Weights of a small GPT-style language model, trained from scratch on English Wikipedia: 18 layers, untied embeddings.
MLP neurons of a small language model. Each row is named by its layer, matrix (gate and up: input weights) and neuron, and shows model dimensions 64-159. Each number is 128 + 32 x the weight over its row's rms, rounded and kept within 0 to 255. A neuron's up and down rows have the sign that makes its largest values positive.
Before each neuron's rows, "fires after" lists the tokens most often just before its 100 highest values on Wikipedia text that the model never trained on.

fires after: " R", "ter", " r", "R", "er", "l"
L9.gate837 [134 116 169 135  63 115 125  94 175 149 151 128 112  99  89 178 162 142  86 153 103 126  95 157 134  76  95 139 102 160 157 112 121 128  83 130  85  97  90 107 196  98 141 105 166 118 122 150  97 142 111 101 116 158 124 115 206 142 148  77 123 147 101 161 126 103  97  87 162  74  79 136 136 106 128 152 155 133 141 142 126 165  88 139 119  82 109  79 127 184 128 113 140 113 122 122]
L9.up837 [ 84 155 214  76 119 104 148 149 142 113  60  99 179 149 146 114 112 150 128 132 156 136 164 158 125  90 120 101 148 156 146  95 137 145  72 132 119 155 121 143  95 137 136 129 142 108 127 123 126 107 150 151 172 108 123 158  99 109 104 200 113 160 121 167  95  73 129 133 145 109 137 135 121 148 148 133 144 126 138 121 112 129 134  79 164  99  78 124 127 124  89 178 122 100 131 101]

fires after: " P", " p", "c"
L3.gate480 [141 105 150  91 125  76 151 134  97 114 143  64 171 123  94  81 117 151 119 101 150 164 127 128 122 136 165 155 156 137 217 136 158 131 140 148 109 134 142  97 110 128 226 167 165  69 132 128 116 132 153 127  91 119 177  95 111 103  91 154 134  82 121 180  98  84 160 147 158 136 156 117 115 151 127  41  93  85 125 139  96 146 118 118 132 146 137 141 118 140 188  97 135 116 152 110]
L3.up480 [137 150 174  97 102 147  90 111 165 157 127 100 128  84 145 153  77 152 167  73 123 162  84 155  61  83 125 121 152 136 128 158 145 152 128 141  40 105  98 136 131 132 116 141 173 165 100 100  86 104 116 183 114 142 136 107  79  80 142 113  62 127 168 117 135 117 109 149 135 110  63 144  95 102 184 124 114 151 119 149 140 168 107  94  72 123 131 136 154  94 149 132 164 103 146 145]

fires after: "ist", "it", "et", "at", "t", "if"
L5.gate1127 [103 162 202 100 126 124 140  57 123 191  90 126 136 103 163 133 109 123 159 115  99 171 153 101 137 102 104 126 132 135 111 117 130 170 116 119 146 127 161 136 147  85 135 142 195 113 145  72  74 136  92 135 124  63 139 111  90 165 124  90 121 169 105 110 162 164  99 131 157 191 106 120 102 135 109 134  88 150 145 123 103 176 123 145 153 124 171 149 126 139  81 101 105 125  88 123]
L5.up1127 [135 137 134  80 136 102 128 134 112 150  94 183 141 154 170 173 149 110 116 162 191  80 176 130  96 104 134  60 132  75  97 110  65 172  49 109  96 106  99 136 229 113 131 144  76  38 106 131  70 119 144  96 148  91 167 129 122 121  99 149  91 120 101 154  93  83 103 137 102 147  93 173 111 168  54 139 131 125 110 163 161 145  94 118 116 141 156  69 166 124 141 132 168 136  79 105]

fires after: "ec", " sc", " ar", "c", " Ar", " Sc"
L10.gate1157 [145  94 125  97 110 109  84 170 198 117 130 102 136 122 120 141  67 121 202 153 159  89 127 146 138  97 161 180 209  89 177  95 141 144  90 117 186 213  93  85 141 156 199 139  98 136 189 110 142 105 165 181 110 188 148 157 110 130 151 132 110  97  97 172 119  94 138  96 120 162 141  98 127  68  97 131 150 110 135 112 143 163 145 136 110 119 102 111 140 164 139 130  86 150 154  89]
L10.up1157 [127 121 192  97  94  96 112 176 153  63 155 115 132 166  97 152 143 150 143  98  95 118 130 156 145 126 107 149 126 174  96 153 128  82 177  95  86 162 108 129 106 102 157  96  84 123 171  88  71 149 150 142  93 134 167  68  55 137 194 108 137 157 140 150  48  77 224 124 137  59 134 159 143 152  94  85 121 142 104 118 109 161  66 106 110 123 161 143  62 114 118 116  95 113 132 147]

fires after: "n", "l", "d", "m", "b"
L9.gate778 [139 131 159 138 189 105 104  86 159 111 174 105 141  74 134 151 115  88 149 103  99 139 141 121  99 168 122  91  90 148 106 117 147 120 124 123 173 152 176 140 137  39 164 117 110  89 175 168 109 148 115  80 137 118 117 127 152 141 170 107  73 146 126 157 121  97 155  74  47 188 112 147 140 137  75 119  86 115 116  98 141  83  85  76 158 135 140 149 150 168  46 150 121  37 169 149]
L9.up778 [ 35 186 114 102 138 128 101 182 186 104 116 116 127 174 149 181 106 127 121 148 139 140 124 104 110 108 150 105 154 114  84  65 119 142 140 121  80 134 121 137 140 160 160 165 156 119 121 136 149 136 132  58 119 135  98 128 133  94 109 136 137  98 118 144 110 114 113 111  77 138 109 111 169 116 151 136 124 104 151  81 189 113 183 162  90  64  58  75 138 155 128 163 102  90 132 118]

fires after: "id", "ed", "J", "em", "el", " J"
L5.gate121 [ 87  79 101 124 165 136  60 119 126 116  93 189 114  99 127 107 147 145 150 125 137 134 140  87 128 176 127 113 126 148 169 101 100 107 175 134 120 121 120 164 127 114 104 139 175 147  97  92 116 134 131 186 117 184  82  98  96 114 150 162 100 182 149 126 144 177 163 151 117 110  94 133 102 100 183 163  92 181  97 143 118 145 165  87 121 173 142 139 165 138  98 130  79 132  90 180]
L5.up121 [162  92 173 115 184 164 109 121 113 133 200  89 108 120 150  98 167 131 142 182 146  71 167  78 114 134 172 176 135 137 179 156  92 143 123 224  78 120  88 119 154 150 105 124 147 184 239 149 122 148 104 134 122 136 129 142 123 145 110  76  87 141 124  42 145 136 136 104 103  93  95 172 128 138 101 127 154 159  74 133 148 117 151  97 128 133 143 157 142 122 142 118  87 116 172  89]

fires after: "n", "in", "ond", "d", "ign", "ail"
L5.gate948 [109 122 122 151 146 157 128 122 141 131 155  88 119 145 178 115 173 152  96 173 112 112 151  72 141 129 138  80 134  92 162  80 125 154 140 100 127 121 116  96 123 104 164 125 144  80 165 174 130 164 124 108 170 184 165 142 142 109 168  54  75 181 100 139 118  83 147 117  77 149  95 122 192 134 118  55 103  98  84 146 149  83  73 157  83 123 130 157 103 129 116  87  87 132 123 157]
L5.up948 [118  66  79 194 120 113 115 153  86 152 178 127 126  84 107 193 142 126 136 127 215 118 117 175 134 127 116 137  89  52 169 118 152 136 131 131 143 104 132 143  78 125 154 174 213 128 104 127 161 110 103  49 127  48 104 160 110 130 154  92 108 126 168 166 138  97 114 111 119  94  96 115 143  57 144 126  96  69 114 120 128 130 139 118 115 114 157  82 117 108 146  94  98 160 166 128]

fires after: "s", "le", "pr", "l", "os", "is"
L5.gate287 [165  89 160 156  91 160 115 161 136 105 133  84 190  99 129 167 154 154 142 129 155 169 121 122 160 102 143 162  88 155 139  86 138 185 129 121 165 183 134 175 119 173 135 105 122 117 116 161 115 123 158 125 154  94 105 147 152  91  68 114 132 205 160 117 121 151  88 151 160 185 107  95 161  92 119 123 140 122  42 149 116  96  94 137 124 130  75  91 130 141 107 135 157 144 141  67]
L5.up287 [107  61 126 172 178 105 164 125 129  91 128 102 175 124 131 124 141 162 142 103 126 176 116 129 100 128  73 185  91 126 128 123 115 135  51  96  79 144  80 109 120 136 107 141  89 177 112 121 135  90 147 106 162 170 129 140 117 141 106  94 119 151  92 163  98 116 199 115 126 186  85 162 144 160 146 170 130 152 113 126 131 125  88 142 139  75 118  79 103  87  79 137  81 148 107 169]

fires after: "oc", "l", "pr", "ph", "f", "v"
L5.gate752 [113 109 169  90  88 163 114 157 133 114  71 103 179  59 146 133 146 135  88 106 102 104 100 111  66 101 111 111 186 154 132  92 111 156 106 147  98 169 154 115 151  98  99 159 112 182 123 155 110 126 124 107 149  98 101 216 197 172 129 138 106 158 113 111 158 129 137 168 161 153 174 100 124 119 120 159 163  90 129  85  88 164 140  73 155 168 135 124 107 151  89 131 165  54 155 146]
L5.up752 [151 178 179 120 180 115 149 123 160 103 131 145 136 143 160 173 129  74 107 160 138 137 132 129  98  88  78  84 132 104 129 102 163 176  85 109 130 134 100 157 110 128  77 133  89 153 123  86 128 198 147  54  91 165 111 104 111 156  88  90 155 197 132 174 143 122 120  62 114 149 115  79 126 205  82 154 138 175 120 114 169 118 116 219  81 109 170 121 137 101  83 120 103  83  82 145]

fires after: "im", "et", "if", "m", "il"
L4.gate462 [159 170 183 100  70  37 191 176 143 150  98 148 116  79 171 151 132 157 127 155 172 187 168  96 147 143 117 127 113 120 114  68 145 142 123  92 140 172 156 130 158 143 134 168 168 120 153 161  81 167 137 160 125  67 145 158 138 150 101  98  90 173 167 114 176 168  87 129 109 144 173 130  99 172 136 153  96 143 121 105 171 185 100  97 101 143 147 113 158 133 154 118 136  92 161  90]
L4.up462 [ 93 152  97 141 190 114 143 174 120 132 135 184 127  86 212 120 114 180  93 123 115 164 113 172 180  80 100  30 137  89  74 108 143 172 138  97 136 182 175  78  74 151  99 102 193 129 134 104 127  94 167  76 115 150 134 149 141 144 182 133 168 119 119 148 109 135  83  72 189  77 141 122 159 159  84 121  58 132  62 159 136 110 140  75 158 131 183  94 143  97 160  81 165  69 122 115]

fires after: "v", " ex", "ter", "ist", " r", "ron"
L10.gate948 [215 115 167 171  59 113 150  98 159 129 105 150 175  99 113 146 133 180 161 108 105 139 142  80  87 147 118 143 145 154 176 108  89  91 110 115  56 106 122 111 123 168 148 105  96 200 182 111 173 197 164  70 159 125 162 106 114 129 160  95 138 109 125 139 129 132  89 126  72 141 151 112 154  61  61 176 178 119 146 161 108  95 110 153  98 154 130 103 138 170 148 119 197 149  93 111]
L10.up948 [112 149 106 106 149 110 109 169 151 176 101 157 176 146 142  57  99 143 171 146 117 166  87 165 163 148 160  55 184 115 111 122  96 120  69 121 127 139 129 133 149 128 119 199 138 106 102 106 122 148 159 103 163 167 132 112  83 129 129 144 142 156 146 100 132 136 107  66 132  97 120 125 185 139 120 105 146  68 102 120 155  87 157  99  77 145  60 108 181 112 156 147 152  88 162 134]

fires after: "u", "c", " gr", "ir"
L8.gate87 [107 142 166  94 144 127  99 165 107 166 168  76 208  87  97 165  94 185 104 159 107 200 114 194  89  72 145 121 100 103 115  97 123  73 136 152  70 140 144 124 110 219 179 110 160  96  94 126 136 142 163 146 162 123 153  83 139 140 127 138 117  78 137 101 109 118 105 151 110 126  77 132  72 149 102 146 153 100 156  76  97 119 108  72 132  99 103 113 120 156 183 142 163 118 119 129]
L8.up87 [140 142 167  64 154 137 113 207 143 210 128 107 138 130  88 160  91 188 124 186 110 161 106 160 109 115 162 126 127  55  73 171 120  53  99 160  88 121  90  99  93 163 179  98 109 130  96 111 169 162 121 166 164 119 147  57 109 108 168 132 163 107 140  90  90 164  86 180 118 144  85 165  90 161  83 123 118  95 150  83 133 114 114 108 109  74  89 149 136  90 143 144 164  65 120 117]

fires after: "or", "um", "ul", "aw", "ay"
L5.gate1004 [106 135 148  80 107 121 180  91 117 110 139 166 123 154 138 135  92 130 135 111  74  99 137  79 118 128 117 146 167  80 124 128 142 124  69 146  95 107 119 155 108 157  76 113 101 145 100 101 118  86 144 134 108 136 176 155 164 161 151 150 176 122 132 128 169 125  82 158 131 210 129 166 115 127 106 142 118 153 133 148 202 108  93 160 160 128 152 108 121 156  99 117 127 152  98 190]
L5.up1004 [ 90 135 104  67 125  79 139  59 134 135 133 144 167 123  88 117 134 157 140 155 148 169 188 126 140 180 113 137 103 100 164 155 136 121 102  68 182 135 173 155  62 140 118 170 131 130  94 135 128 112 145 168 112 142 120  96 130 137 143 154 183 100 157 144 160  92 123 171 125 144 132 170 120 162  81 100 115 141 141 142 133 147 107  97 188 150 100 127 125 146 129 124 107 113 120 117]

fires after: " al", " to", " Al", "\n", "l"
L8.gate650 [114 110 146 126 135  89 143 134 142 146 207 127 189  83 140 147  97 150 132 151 165  87 112 126 125  76 132 160 124 166 165 103 120 141 124 137  73 110 152  68 113 118 159 169 109 144 104 104 155 153 164 128 133 134 114  85 105 133 144  96 134 121 165  96 170 164 161 128 135 108  94 152 102  75 105 178 196 149 111 105  86 158 158 125 131  47 160 135 129 114 144 154  87 132 125 121]
L8.up650 [ 81 166  65 105  98 137 108  46  65 134 147 130 137 125  82 154 124 132  51 177 135  81 147  98 101 189 150 137 146 160 103 137 158 171 118 109 139  82  89 136 115 129 159  57 168  69 166 112 129 142 146 115  82 118  74 184 183 157 115 155 135 132 127 146  90 114 177 136 108 137  92 130 164 183 126 156 154 130 122 127 118  73 100 172 108 124 132 172 137 133 111 135 115 126 132 159]

fires after: "c", "uc", "on", "in", "ec", "um"
L4.gate1108 [132 103 121 140 129 130 157 115 195 167 118  95 139 175 129 133 140 113 211 129 134 138  90 168  68 131 108 120 200 178 187 146 113 137  57 117 156 212 124 133 141 129 132 181 103 103 129 146 154 121 142 136 162 111 117 155  98 117  89 133  93  80 101 114 121  75  75 159  90 169  84 105 138 109 190 156 127  53  93  69 118 123 143 113 174 175 119 147  99 135 112 154 104 127 107  92]
L4.up1108 [ 81 148 152 109 172 153 156 122 129 166 171 132 139 130 111 131 137  40 128 182  54  98 129 129 130 130 143 129 169 189 148 134 121 142 157 152 139 115 135 142 113 163  76 217 156 128 147 144 113 172 108 128 143 118 150 164  61 123 171 130 153 142 164  90  95 171 132  70  84 133 161 146 132 111  97  85 134  99  85 121 151 125 137 105 137  99 135 164 139 127 110 139 169 173 141  51]